config = dict(
    n_layer=15,
    d_model=224,
    n_head=4,
    n_kv_head=4,
    head_dim=64,
    d_mlp=896,
    vocab_size=4411,
    activation='quick_gelu',
    norm='layernorm',
    norm_place='pre',
    norm_eps=1e-05,
    positions='learned',
    qk_norm=False,
    attn_scale=0.125,
    bias='all',
    tie_embeddings=True,
    parallel_block=False,
    init='normal',
    init_std_qkv=0.0204,
    init_std_o=0.00372,
    init_std_up=0.0204,
    init_std_down=0.00372,
    optimizer='adamw',
    lr=0.00241,
    beta1=0.9,
    beta2=0.95,
    weight_decay=0.11,
    lr_head=0.0117,
    grad_clip=0.5,
    warmup_steps=315,
    schedule='wsd',
    decay_fraction=0.264,
    decay_shape='linear',
    final_lr_fraction=0.0,
    batch_tokens=131072,
    seq_len=512,
    doc_mask=True,
    train_tokens=563500000,
    steps=4300,
    dataset='wikipedia_en',
)
MLP neurons of a small language model. Each row is named by its layer, matrix (up: input weights) and neuron, and shows model dimensions 64-127. Each number is 128 + 32 x the weight over its row's rms, rounded and kept within 0 to 255.
After each neuron's rows, "fires on" lists the tokens most often at its 100 highest values on Wikipedia text that the model never trained on. A number after a token or word is its count.

L10.up478 [135 113 149 137 109 106 139 113 123 118 114 160 114 164 133 147  96 174 106 133  96 142 139  94 194 140 194 153 126 133  22 112 110 127 133 149  79 114 166 124 113 154 136 108 155 109 112 144 158 120 158 105 116 127 134  78 161 151 183 102 147  98  78  68]
fires on: "ach" 14, "\n  " 12, "indep" 8, "af" 7, "au" 6, "art" 5

L2.up399 [107 162 136 159 117 134 152 100 118 161 117 146 106 103 102 206 109 109 120 145 167 142 141 127 170 197 132 129 139 144 129 117 154  92  54  78 104 104 126  82  75 148 124 149  95 142 106 106 113 125 141 124 118 122 150 184 105 142 118 136 119  80  88 121]
fires on: ". " 45, ", " 25, "- " 25

L12.up307 [ 99 137 114  78 139 113  88 135 139 101 102 137 125 111  99 153 106 102  78  94  85 147 101  89 148 122  90 202 146 155 148  93 176 181 159 158 120 168 133 125  77 130 142  69 137 174 175 147 101  54 130 170 153 101 136 132 111 160 130 110 143 156 101  99]
fires on: "p" 37, "| " 22, "k" 12, "- " 5, "K" 4

L12.up284 [108 102 138 122 120 103  89 123 133 120 110 166  58  78 106 106 134 111 108 180  81 106  93 125 103 133 160 197 170  75 202 172 113 131 137 184  99 157 130 121 127 139 144 127 136 175 147  72 172 114 163 149 144 113 104 105  54 148 154 148 125 171 135 112]
fires on: "| " 18, "sq " 10, "Sc" 8, "el" 6, "- " 5, "ore " 5

L2.up156 [ 38 127 158 166 137  85 118 100 124 128  84 166 139  98 118 140 134 113 113 182 133 179  99 139 147 141 138 186 131 162 154 152  99 127  85 111 121  73 108 155  70 132 134 157 115  66 187  90 164 103 198 130 164 173 147 130 174 109 127 138  77  99  54 182]
fires on: "- " 24, "., " 13, "\n\n" 6, "am" 6, "a " 6

L12.up339 [ 97 141 151 119 111  91 112 113  92  63 118 115 106 162 139 146 175 200 137 147 182 147 141  77 183 210 172 101  83 152 135  77 147 219 104 149 160 138 117 114 148 120 111 111 102 155 161 118 156  56 182 107 126 153 171 146  70 129 104 146 118 166  84 204]
fires on: "d" 20, "e" 13, "D" 7, "sou" 6, "grand" 5

L6.up197 [103 148 156  69  97 127 112  87 164 101 158 106 105 111  74 105 134 101  90 107  88 113 160  48 108 182 108  99 114 137 114 153 165 109 133 110 111  97 106 117 155 153  99 114 142 129 156  98 109 161 164 153 145 148 171 141  39 120 197 115 115 195 166  78]
fires on: "–" 27, "9" 8, "-" 8, "8" 5, "on" 4, "7" 4

L11.up119 [140 137 157 122 135  99 138 118 109  98 127 164  74 138 114 120 120  85  98 140 123 114 123  91 163 139 183 139  83 153 155 153 158 119  82 156 130 184 167  78 167 119 120 104 182  78 130 116  47 133 121  90 143 127 165 125 137 109 103 134 156 131 126 141]
fires on: "H" 23, "Har" 17, "Ah" 10, "O" 8, "Moh" 8, "Ad" 6

L6.up521 [175 153 162 182 141 103  82 176 159 149 129 135 130 113 126 118 115 145 125 174 180 148 184 120 166 168  85 180  60 110 131 197 126 153 118 125  98 155 129 111 162 151 129  73 118 110 135 149 147  97 101 123  61 153 112 177 111 150 109 135 105 125  85 114]
fires on: ", " 26, "– " 26, "would " 15, "since " 9, "- " 8

L4.up146 [114 142 149 154 152 150 124 134 155 149 151 109  62 131 119 113 136 157  81 192 147 125 141 130 157  88  85  99 128  79  90 155 103 159  44  62 109 107 183 175 106 141 139 145 128  99 136 122 177 138 102 109 145 119 202 181 162 154 187 148 121  85  62 133]
fires on: "born " 14, ": " 13, "time " 10, "ish " 6, "th " 6, "life" 4

L9.up482 [ 92 170 146  19  92  82  89 166 117 139 137 134 204 127  64 121 132 123 122 121 120  69  88  92 160 127 145 157  65 136 123 158 208 136 129  55 156 110 142  91 126 133 139  77 121 166 105  78 115 116 134 120 135 162 159 172  63 171 107  91 141 133 146 123]
fires on: "9" 14, "ing" 10, "200" 8, "199" 7, "ir" 6, "-" 5

L4.up245 [ 79 194  60 148 124 129 149 146 158 122  84 192 168 115  89 102 112 125  98 144 105 106  73 111 150 144 183 137 145 117  94  55 140 175 112 142 130 189 132 101  91 145 132 146 148 134 125 115  87 120 148  95 162 134 133 147 117 114 155 149  64 102  29  96]
fires on: "." 20, "0 " 12, "oute " 8, "building " 7, "way " 6, "0" 5

L2.up707 [105 119 138 171 122 119 163 153 106 156 112  95 116 115 103 172 111 123  81 107 171 139 142  91 146 166 151  80 112 129 108  95 138  91  68 100  86 133 147 107 156 139 127 120 136  92 171 120 125 136 134 149 133  91 187 100  80  95 115 124 160 146  58 178]
fires on: "/ " 85, "in " 11

L11.up285 [107  78 135 129 134 121 123 115 127 118 100 178  70 146 171 158 112  74 169 139 104 132 198 134 144 153 112 161 166 106 119 115 131 153 154  79 132 129  94 156 138 151 148 145 132 200 180 170 133 128 189 174 119 163 129 113 113 158  60 161 134 113 151 132]
fires on: ", " 69, "to " 5

L2.up98 [ 88 100 104 170  65  40 113 134 105 115 110  88  86  72 145 105 106 125 126 161 104 170  71 167 182 117 128 156 149 157 175 129 146 171  94 146 117 102 110  95  96 155 111 125 116 113 158  92 123  88 155 151 186 175 123 133 171 166 193  98  77 143 119 171]
fires on: ". " 25, "out" 18, "\n\n" 14, "==" 10, "- " 10, "high" 4

L11.up449 [ 70 210 172  95 106 121 138 113  70 127 157 142 154 156 141  90 147 130 119 135 118 147 137  55 115 177  95 114  61  80 114 114 190 131  91  61 108  94 104  77 110 103 147 168 184  35  97  75 120 134 178  77 120 101  95 145 124  86 138 104  85 109 145  82]
fires on: "d" 12, "k" 12, "p" 9, "id" 8, "W" 7, "v" 7

L10.up471 [121 140 165  97 150 129 143 144 124 130 101 143 131  63  87 175  92 129 150 158 182 127 115  83 144 167 160 125 130 172  87 154 110 151 154 142 125 165 157 122 135 148 100 115 143 110 142 185  95 148 127  74 126 169 114 136 104 134 144 104 132 104  96  91]
fires on: "| " 31, ": " 14, "the " 13, "against " 7, "to " 5, "for " 5

L6.up149 [145 171  65 203 115 168 114  38 166  65 148 158  97 160  97 112 159 133 154 123 141 127  69 152 156  93 185 159 110 135 107 129 176 126 157 118 112 116 153  21 125 127 139 114 104  94 107 143  88  86 134 144 133 163 171 137  98 146 119 149 122  69  72 138]
fires on: "." 16, "," 13, "–" 8, "R" 6, "/" 4, "an " 4

L12.up355 [ 99 108 131 148  84 116 100 134  81 103 121  95 124 100  50  81  99  80 154  77 154 148 123 116  85 143 130 109  97 125 202 103 126 140  70 171  78 139 112 154 138 124 134 121 101 126 147 124 161 100 127 130 133 137 101 179 120 157  94 138 114 200  95 121]
fires on: " " 16, "m" 14, "." 13, "ver" 9, "com" 8, "g" 7

L9.up131 [ 93 123 127 110 130 122 160 149 148 126 137 178 202 126 124  85 166  90 135 134 179 161  84  69  98 160  69 144  94 102 134 101 140 140 150  84 131 144 224 166 137 135 104  92 100 118 157 164  77 157 151 165 137  86 117 131 105 220 117  91 109 131  97 130]
fires on: "on" 13, "c" 11, "g" 10, "al" 7, "n" 6, "d" 5

L12.up160 [123 156  89 167 143  68 140 143 110  87  52 129 130 130  50 171 162 122 128 129 142 182 137  87 132  84 158 134  72 136  73  85  72 146 170  53  93 114 151 133 145 124 156 141 145 115  99 137 148  69 144 155 103  91 118 168 107 150 114  64 117 129  43 116]
fires on: "Ch" 29, "an " 28, "F" 11, "Sh" 7, "D" 6

L2.up637 [129 124 169 104 120 111 139  75 129 127 105  75 155 130 128 145  76 130 117 145 147  93 171 163 131 133 211 107  80 173 112 132 130 201 106 103 146 171 188  82 128 128 133 109 175 142 142  84 159 140 136  91 162  98 156  91  83 115 133  96  19 149 121 136]
fires on: "1" 26, "os" 20, "ass" 12, "ros" 9, "through " 7, "oute " 7

L11.up258 [108 120 172  90 202 151 160 110 138 144  58 226 127 111  67 130  91 103 132 158 153 119 141 155 178 183 144 101 109 146  86 123 160 154 141 118 126 112 154 118 141 160 118 119  52 192 156 143 118 151 149 114 148  79 125 186  84 160 144 132 128 157 150 118]
fires on: ", " 25, "2" 12, "3" 11, "7" 6, "s" 6

L8.up11 [ 94 194 129 190 134  91  76 108 106 123 136  86 177 104 131 149 132 141 151 110 127 110 148  74 208 188 132 164 122 120 152 131 174 220 112  92 123 199 136 126 112 156 139  48 156 134 108  84 152 125 106  51 122 147 130 179  69 143 111  45 115 169  84 114]
fires on: "de " 18, "'" 10, "u " 10, "ella " 6, "il" 5, "ad" 4

L11.up373 [129 118 194 131 100 109 158 137 129 109  84 135 153 125 150 113 159 146 170  41 178  96 142 110 116 228 163 146 106 142 109 105 161 136 135 132  91  84 105 131 162 184 121 164 185 121 158 122 137 151 109  82 148  83 184 160  65 117  78  88 109 132 118 150]
fires on: "and " 70, "& " 13, "van " 5, "or " 4

L12.up830 [139 174 130 134 102  57 153 118 104 100 102 148 152  94 137 153 134 148 127 113 163 160 115  97 127 114 108 180  96 103  95  58 116 203 154  85 104  97  89 115 105  69 162  73 123 101  93 110 140 103  87 121 139 128 106 166 102  98 119  61 122 128  90 133]
fires on: "an " 14, "K" 14, "f" 11, "F" 9, "ch" 8, "Ch" 7

L10.up429 [169 112 155 182  84  85 136 131 115 163  91 116 129  76 113 172  88 114 181 149 127 152  75 171 123 192 155 132 132 146 119  66 120 149 158 153 110 210 158  71 114 119 129  52 130 156 117 148 113 137 146 120 135 166 149 126  85 129  84 105 126  88 114 105]
fires on: "Sh" 30, "\n" 9, "dis" 9, "| " 7, "Res" 7

L4.up380 [114 177 132 132 110  91 142 128 104 148 119 133 128  89 149 147 155 114 103  76 138  74 131 140 210 106 101 134  81 141 104 201  97 159  81  64 117 117  95 166  96 148 135 101  90 111 170 105 142 108 131  65 127 169 150 141 148 156 146 107 125 163  85 156]
fires on: "ted " 16, "hear" 14, "Ear" 11, "found" 7, "Hear" 6

L10.up392 [ 79 128 150 194 176 102  93 135 164 103 144 165  68 147 117 125 127 187 112  92  88 113 147 140 115 120 123 143  62 150 134  58 137 115 129  95 105 142 162 142 148 151 113 159  77  77 131 140 133  94 180 110  95 155 107 138 121 134 112 139 154 125 122  98]
fires on: "°" 21, "pro" 19, "′" 19, "–" 6, "se" 5, "ed" 4

L2.up787 [ 91 135 169  85 102  92  94 111  91 144 125  76  71 138 158 167 151  97 157 166 140 121 192  93 136 163 119 131 102 115 128 115 149 168  75  82  77 151 108 162  92 143 131 166 119 141 183  79 133 100 197 147 104 107 195  79 107 108 123 105 160  78 176 107]
fires on: "to" 25, "time" 18, ", " 8, "old" 7, "ey" 7, "at " 6

L6.up61 [115  99  77 144 119 173 155 137 105  54 145 131  52 151 149 138 128 151  65 141 117 120 137  86 218 153  73 171 156 170 124  24 168 143 133  90 136  24 121 137 126 157 137 128 163 139 131 171 147 191 198 125 127 136 193 109 131 179 126 158 114 100  91 166]
fires on: "or " 18, "in " 13, "a " 7, "and " 6, "mid" 4, "e " 4

L6.up51 [170 127 136 108 147 139 163  95 136  56 167  84 109 144 135 115 118 130 128 111 135 105 138  83 173 192 134 156  97 125 127 105 194 215 153 102 123  99 116 142 158 148 127 153 122 185 172 135 162  97 146 151 155 139 125 144 125 143 163 103  69 106 142 151]
fires on: "of " 19, "or " 15, "on" 13, "and " 9, "the " 5, "an " 5

L6.up493 [124 126 113 200 122 159 115  79 157 145 139 154 102 136 102 151 143  96  86 161 146 126 120 144 122 170 126 162 161 114 122 157 156 126  91  85  82 118 164  29 103 139  98 157 127 142 136 114 124 113 129 140  35 139 106 112  69 152 112 161  97 143 120 160]
fires on: "% " 26, "O" 15, "/" 12, "–" 4, ", " 4

L8.up248 [160 135  76  96  53 101 147  97 112 134 105 178 116  98  69 170 138 108 116 130 174 130  60 112  88 150  74 108  78 119 151 150 156 138 159 119  82  89 190 138 148 108 143 143 111 137  99 121  57  84 206 125 115 113 108 118 147 114 122  85 119 151  81 141]
fires on: "O" 20, "bo" 16, "d" 16, "n" 12, "con" 5

L10.up369 [144 129 122 106 143 133 107  75 166  97 105 132  56 119 106 150 104 141 119 168 111 118 164  82 187 144  96  75  76 143  71 179 108 143  77 108 122 150 143  78 134 156 123 107 219 101 118 133 118  78 185 116  89 163  87 154  86 160 152 143 162 161 132  79]
fires on: "d" 21, "ti" 17, "on" 11, "our" 9, "i" 6, "t" 6

L11.up345 [128 141 120 129  82  92 155 126 106  80 157 175 126 106  95 143 109 128 145 144  78 113 101 107 142 184 115 146  40 126 133 122 152 171 105 127  95 114  55 136  89 116 150 153 120 136 151 111  98  60  77 147 121 101 139 132 102 132 174 102 133 160  76 115]
fires on: "g" 72, "G" 19, "bo" 5

L8.up444 [127 142 203 165  63  78 153 213 118 148 136 137 138 135 110  63 118 109 135 134 166 171 142 145  95  90 118  69  58  76  78 137 149 131  36 154  71 107  75 124 115 156 127 120 102 183 120 101 132 115 126 102 137 191 182 105  97 116 177 176 110 184 124 126]
fires on: "." 14, " " 11, "'" 10, "7" 6, "c" 5, "such " 4

L6.up552 [116 122 129 146  65 141 129  58 103 108 127 160  87 114 113 162  86 125 190 168 154 141 175 165 130 128 171 200  75  69 140 142 129 149 153 150 143 184 134 153  86 145 120  65 148 167 131  84 104 140 113 112 120 184 130 155 153 147 140 113 159 159  68 162]
fires on: "or " 22, "film " 11, "is" 8, "album" 4, "song " 4, "(" 4

L6.up554 [ 82 116 136 104  84  98  93 122 120  96  95 131 128  81 139 137 172 138  50  86 136 136 134 115 196 126 167 129  89 114 156  46 111 117 119  91 100 171 117 148 109 115 128  52 108 125 126 143  67  83 116 123 155  80 142 145 119 149 121 144 166 165 150 157]
fires on: "L" 35, "h" 33, "k" 9, "un" 9

L8.up601 [140 146 119 133 124 150 136 187  79 176 147 103 192 123 129 115 105 137  82 149 113 115  78 144 122 154 172 189  55 148 161  75 174 163 113 108 108 115 138 120 168 115 148  91 129  80 159 133  73  89 102  86 141  93  85 131  79 126 163 123  64 169 110 119]
fires on: "." 34, "ed" 11, "g" 10, ". " 6, "ay" 5, "s" 5

L6.up840 [ 93 152 123 103  92 138 180 126 108 166 146 164 157  79 134 121 164 106 173  84 114 110 127 136  47 156 144  87 161 116  77 165 120  95  76 128  74 138 149  97 142 130 122 122 220  64 142 150 128 125 173 149 164 107 222 143  95 181 137  49 111 125 126 174]
fires on: "-" 17, "or " 13, "and " 11, "man " 5, "\"" 4

L8.up368 [ 84 181 126 173  55 166 159 163  84 127  76 120 112 162 124 130 105 134 101 147 244 144 158  97 146 134 171 137 111 164 135 113 210 121 120 116 125 142 147 152 176 143 107 149 190 123 109 135 112 197 123  66  55 146  91 101  80 128 110 109  82  95 135 141]
fires on: "I" 23, "er" 15, "á" 11, "that " 9, "and" 8, "ō" 5

L9.up475 [129 116 118 124 130 125 130 141 127 122  79 205 136  96 177 209  78  80 102 134 192 115 138 126 101 155 139 120 144  95 140 146 140  89 149  92 105 204 163  99 134 107 149 112 145 153 159 120 109 145 131  79  97 154  94  98 111 122 144 104 151 143 123 121]
fires on: "con" 22, "Con" 16, "ab" 15, "O" 9

L8.up426 [166 128 165 149 156  76 117 117 103 125 183 175 153 148  83 127 114 111 103 124 110 135  31 108 104 185 125 127  92 166 164 122 138 165 165 103 118 100 113 109 122 138 146  76 141 174 136 184  96  75 142 106 140  65 135  75 100 145 160  68  86  71  87  99]
fires on: "g" 74, "atch" 6, "ast" 6

L12.up719 [142 130 158  96 133 155 202  96 133 135 133 166 125  92  94 167 123 102 141 112  87 143 131  98  74 137  85 183 128 155  93  94 136  90 155 218  97  73 131 140 109 141  88  81 191 117 121 113 104  83 146 124  99 120 140 115 114 123 101  90 105 131 135  80]
fires on: "Mc" 23, "sec" 11, "Sc" 9, "Br" 7, "rec" 6, "Rec" 5

L4.up387 [108 141 109  87 136 101 154 143 127 127 113 169  60 113  64 160 133 104 139 149 129  73 119 104  88 129  90 169  80  73 166 149 132 122 174 111 148 110 158 146 121 131 154  44  75 144  83  86  88  92 110  80 126 177 109 110 116 131 110 104  98 109  38 187]
fires on: "film" 16, "s" 14, "band" 7, "film " 6, "ampion" 5, "album" 5

L12.up660 [106 106 106 101 128 108 198 180 167 103  69  96 118 100 112 137 129 121 106 104 105 187 122 119 187 199 155 114  74 172 154 134 206 109  71 150 135 126 109  73 100 102 119  66 109 100 132 101  75  66 160 101 112 114 101 150 127 134 143  78 112 204 179 110]
fires on: "L" 22, "G" 16, "al" 7, "bl" 6, "ol" 5, "il" 5

L11.up641 [155 105  93 138 100 119 183 135 134 120 142 108 142 184 121 101 142 125  97 107 122 190  64 139 161 154 129 104 141 143 129  69 180 182 187 145  98 177 113  82  67 135 141 114 151 121 118 121  89 147 154 140 132 111 176  65  54  98 147  95 128 119 124  82]
fires on: "ag" 14, "g" 13, "P" 12, "M" 11, "res" 8, "Res" 6

L10.up370 [166 113 121 146 108 163 192 156 201 111 144 137 113 164 148 107 125 178 151 152 114 158  93 136 161 160 114 133  98  91  84 109 135 109 131 187 164 123 169  84 151 118  92  52  84 122 173 110  75  80 176 143  65 131 104 108 112 172 151 129 100 146 153 192]
fires on: "ed" 28, "al" 14, "ar" 12, "ol" 6, "or" 5, "ul" 5

L6.up222 [121 140 121 115 134 128 169 139 129 173 102 183 159 124 101 109 138 134 165  95 149 136  94 118 171 170 129 160  58 143 143 136 132  67 117 123 120 163 127 104 102 158 116 131 128 101 228 106 147  73 113  98 151 138 130 124 119 162 122 164 162 107 129 163]
fires on: "by " 16, "by" 9, "of " 7, "pro" 7, "Al" 6, ": " 6

L6.up137 [157 127 146 138 101 120 154 163  81 136 108 114 154 120 117 107 103  82 179 139 195 164 157 179 167 150  57 152 122 154 184 150 161 114 151  86  70 109 116 121 119 154 133  90 153 130 124 148  82 108  94 135  85 164 154 159 104 117 135 126 118 123  79 161]
fires on: ", " 95

L8.up255 [132 126 116 177  87 108  90 112 130 114 128 137 117  78 128 122 129  84  69  87 162 133  79 104 139 152 188  96 143 118 151 131  96 125 150 109 120 132 142  78 115 109 126 108 116 108  88 174 138 113 113 114 113 122 129 127 107 136 116 125 184 146 129 117]
fires on: "h" 61, "H" 35

L4.up259 [ 89 117 186 180 105 104 130 101 122 177 100 170  99  95  88 157 145  71 157 111 139 107 142 134 102 145 148 174  66 116 175 116 142 142 139 135  72 152  94 119 148 130 127  80  51 130  93  98 148 114 144 133 127 150 142 146 127 109 147 128 117 135  83 136]
fires on: "l" 64, "album" 11, "st" 8

L4.up10 [151 180 153 129 119 134 116 128 113 129 104 156  93 153 107 138  56  97 166  85 138 133 182  75 127 109 157  69 106  76  89 194 127 175 104 127 151 168 134  70 141 138 131 141 149 149 184 112  94 147 167 139 155  54 184  93 186 103 149 163 158 118 141 155]
fires on: "A" 22, "D" 17, "at " 11, "O" 10, "H" 8, "′" 5

L6.up842 [140 155 122 177  69 148 104 156 130 140 125 175 140 155 123 161  58 172 123 144 170 220 118 154 160  83 148 164 116 148 141 106 142 112 155 142  99  93  91 133 174 153 142 150 129 123 123 132 110 140 174 108 116  95 135 108 182 159 190 123  83 127 128  42]
fires on: "art" 34, ", " 22, "a " 12, "s " 8, "au" 8

L12.up452 [140 111 126 138 138  93 105 179 150 133 133  57 138 163 108 148  88 140 135  90 184 132 104  80 101 103 124  94 128 115 162 143 105  81 151 136 139 111 174 172 123 144 152  63 164 106 113 151 150 103 155 183 121 135 160 135  65 152 102 113  64 150 101 116]
fires on: "–" 19, "202" 12, "| " 11, "200" 10, "198" 6, "201" 6

L6.up399 [134 147 186 165  71 115 131  70 187 112 121  83 109 126 160 190 171 120 156 103 139 161 112 136 139  87 149 141 102 163  76 171 159 165 106 138 112 128  96 136 134 174 133 130 100 130 185 179  73  81 152 119 105 106 126 100 105 146 139 115 139 175  89 185]
fires on: ", " 13, "had " 13, "which " 9, "of " 7, "ly " 6, "have " 6

L2.up202 [149 111 144 191 126 160 125 107 160 134 100 148  94  89 117 136  92 104  97 172 164 172 151  91 188 176 132 105  99 154 112 128 157 115 123 107  95 157 139 119 141 157  90 123 106 108 184 115 134 117 144 140 106  90 156 116  51 130 131  94 109 105 153 171]
fires on: "/ " 42, ", " 25, "', " 6, "as " 5, "— " 4

L4.up190 [148  98 138 118 176 112 103 165 132  98 108 155 153 143 142 132 112 131 131  96 119 126 158  79 139 177 103 151  84 110 142 159 112 139 154 152 116 165 130  88  79 136 124  69 179  76 166 116 103 115  62 105 133 137 148 147 161 114 116 114 136 100  74  96]
fires on: "a " 34, "cont" 13, "by " 9, "record " 6, "be " 6

L9.up105 [142 140 132 178 132  86 138  80 118 114 105 108 166 161 175 174 140 120 127 162 211 126 135 154 126 141 160 145  85 113 159 115 165 199 127  90 118 124 172 157 158 137 115  90 176  84 158 108 151 112  70  81 134 139 114 165 110 168 127  46 111 188 127 147]
fires on: "de " 23, "a " 11, "u " 9, "no " 7

L4.up890 [ 69 132 127 166 137 128 121  97  83 175  87 147 135 118 112 217 107  64 140 145 176 179 105 118 142 119 115 153 167 159  59 156 204 115 105  97 111 179 100  48 158 162 111 114 125 155 166 131 129  95 149 102 118 185 194 213  96 112 168 130 112 136  67 119]
fires on: ". " 38, ", " 25, "W " 7, "University " 7, "). " 5, "., " 4

L11.up217 [168 117  77 117 115 160 167 153  72 129 102 160  91 112 111  99 109 127 182 140 128 165 175 108 137 131 121 112 109 131  77  94 156 102 101 131  58 120  79 134 169 193 115 143  86 148 151 163 119 138 156 129  97 162 140 112 110 168 140 100  81 111 131 139]
fires on: "'" 49, "i" 6, "." 6, "’" 4

L2.up0 [122 114 161  76  78 153 172 175 131 146 120 145 115  76  89 136 138 158 172 109 178 194 187 172 141 166  75 122  96 137 128 148 172 112 131 155 100 189 100 106 145 150 128  84 139 106 215  72 183 154 137 104 135 143  82  74 144 169 187 140 126 142 152 131]
fires on: "El" 26, "sum" 15, "num" 8, "by" 7, "descri" 6, "pro" 6

L10.up171 [115 171 131 191 107 150 180  84 145 105 123 150  65 120 126 191 124 117 129 137 103 101 164 167 135 121 203 144 128 169 130 151 164 144 146 115 111 155 136  52 109 161 118 134 147 132 201 146 128 116 147 158 112  84 142 109 102 132 140 101 137 154  94 138]
fires on: "$" 21, "have " 13, "had " 11, "," 9, "few " 8, "has " 7

L8.up610 [101 150 146  99 130 145 149 126 150 144 141  52 156 134 129 162 105 154 110 109 149 115  86 112 104 146 201 106 103 117 111  75 228 219 100 142 117  91 189  87 185 116 131 142 108 126 124  73 107  50 153 122  80  76  95 146  76 163 105  82  90 145 123 142]
fires on: "as" 27, "un" 15, "al" 12, "os" 6, "one" 5, "ros" 4

L8.up274 [180 117 129  97  71  92  94  95 138 154  99 153 121 113 135 162 118 141 113 161  98 176 109  80 114 139 105 133  72  86 126  81  69 132  61  86  91 117 145 128 115 177 128 178 129 159  78 167  95 104 168  89 103 165 174 183 104 106  93 100  72 113  86  69]
fires on: "." 27, "it" 10, "ly " 8, "well " 8, "sty" 6

L9.up224 [123 110 125 126 132 187 143  93 141  89  95 110 124 140  86 110 106 102  94 147 111 161 125  73 155 164 103  55 140 103  68 157 133 157 114 102 100  90 115 152 143 172 141 139 161 152 137 102  62 130 197 121  89  88  60  91 107 160 156 122 118  82 146 142]
fires on: "en" 17, "ti" 14, "; " 10, "i" 6, "di" 6, "| " 6

L12.up393 [ 75 137 144 174  97 115 129 117  80 159  94 124 130 124 134 168 133  94 162  70 161 145 143 127 149 137 125 181  99 160 106 109  99 165 172 112  77  91 134 138 140 153 122  86 131 128 129 108 113 197 133  97 101 186 101 188  64 138 155 123 148 162  83 147]
fires on: "," 26, "st" 9, "l" 8, "." 7, "ar " 5

L10.up837 [ 96 132 148  98  93 133 134 172 126 105 123 154  95 140 129 116  89  88 113 118 102  85  75  52 131 124 100 110 127  37 181 152 149 149 101 139 118 126 133  98 147 145 115 145 147 124 144 183  64 127 192 141 156 143  88 120 151 126  85 148 144  85 103 102]
fires on: "k" 15, "d" 13, "ch" 10, "en" 7, "y" 5

L10.up285 [199 131 117  84 101 151 131 111 118 115 114 110 152 153 103 138 118 102 138 139 140 191 119 134 160 182 129  88 152 110  91  82 151 157  89 138 120 119 153 105 143 157 124 135 133 154 125 139 120 141 134 132 112 150 163 130 119 194 106 155 123  89  91 185]
fires on: "G" 14, "ir" 14, "enti" 11, "much " 8, "ib" 7

L9.up816 [157 120 126 119 138 109 133  58 152 101 153 123 102 105 149 151  81  86  99 119 145 160 172 101 119 151 103 113  98 164 140 131  92 132 100  83  89 154 129  71 131 150 146 120 129 104 167  96 103 124 140 129  93 171 124 137 154 170 153 167 115 124 115  64]
fires on: "-" 18, "d" 11, "t" 9, "ti" 8, "ent" 7

L4.up101 [171 113 148 132 176 142 128 150 139  93 113 179  93  99  79 163 115 135 120 153  73 135 124  74 181 167 139  92 146 157 104 138 116  77 118  95 133 118 174  51  83 163 103 102 173  65 169 101 131 137 126 133 103  90 136 154 147  82  89 129 119 129 106 121]
fires on: "==" 21, "when " 15, "a " 10, "after " 9, "int" 9, "now " 7

L4.up459 [121  79 167 127 144 161 174 107 183 135  94 166 116  97 118 112 117  57 170 141 103 176  85 159 127 122 141 117 118 106 112 122 144 122  88  89 137 118 123 123 179 165 118 141 131 143 191 164 110 125 231 126  54 178 144 122 137 159 152 153 133  65 125  93]
fires on: "′" 32, "-" 17, "=" 12, ", " 6, "Total" 5, "–" 4

L10.up582 [123 171 115 133 183  69 123  56 136 101  73 131 138 143 157 117 126 165  89 121 129  93 148  82 103 159 141 184  83 158  94  86 177 145 146 123 119 129 152 136 117 149 100  73 138 111 131 144 126 156 213 130  53 159 132 156 104 131 149 143 124 166 102 144]
fires on: "-" 57, "\n\n" 7, "of " 6, "the " 5, "–" 5, "ed" 4

L8.up867 [146 182 107 131 152  68 119  99 179  79  84 102 116 100  99  85 101 152  83 108 111 104 108 100 172 159 196  66 105 155 136 195 127 141 161 166 130 178 104 114 129 128 162 141 153 117 119 156 144 102 134  38 122 157  95 144 140 135 173  71 136 109 128 172]
fires on: "Th" 24, "th" 20, "the" 12, "so" 9, "Ind" 8

L10.up72 [109 137 123  95 144 139 148 146 135 153  98 100 129 151  43 115 111  76 142 142 172 187 132 162 105 100 138 147 163 181 158 165 159 180  76 121  62 176 123 119  81 125 125  92 131 129 105 104 114  69  67 127 127 166 123 123 135 174 126 181 130 159  96 133]
fires on: "the " 16, ", " 12, "- " 9, "(" 5, "divis" 5, "ch" 5

L2.up866 [ 92  94 183 129  76 124 134 144 105 119 140  83 141 101 112 169 104  79 110 149 123 167 161 135 196 163 189 132 111  92 104 132 172 140  68 146 146 130 143  91 115 158 125 127 164 140 201  72 161 121  90 146 134  57 196 135 102  92 130 136 134 130 114 155]
fires on: "/ " 28, ": " 26, "} " 4, "m " 4

L6.up315 [135  95 129 193 153  55  93 124 142 142 126 119  98  39 130 154 133 162  50 115 119 121 156 137 108 130 124 129 120 145 169  81  45 138 108 142 103 189 147 131 134 143 126  71 110  63 145 118 144 105 106 109 139 132  98 152 162  94 190 169 141 160 114 102]
fires on: "ad" 32, "in" 32, "m" 20, "| " 6, "el" 5

L11.up360 [175 175 114  73  74 166 133 133 134 129  94 152 183  83 128 162  97  80 184 140 158 104 108  90 131 137  81 141  61 143  75 135 126 181 160 174  95 140 126 107  93 138 130 121 151  95 179 168 133 112 107 102 142 133  88 142 162 115 164 107 121 131  87  99]
fires on: "by " 44, "| " 21, "ist " 4

L6.up830 [144 129 180 131 132 126 113 102 151 103  66 141 161  98  63 138  85 117 156 180 128 145 130  48  92 127 109 157 105 129  29 124 149 149 181 188  72 233 108  94 126 135 101 116 165 132 151 164  87 138 174  93  92 139  82  97 168 116 141 123 126 130 108 109]
fires on: ", " 40, "(" 17, ") " 13, "| " 8, "\n" 5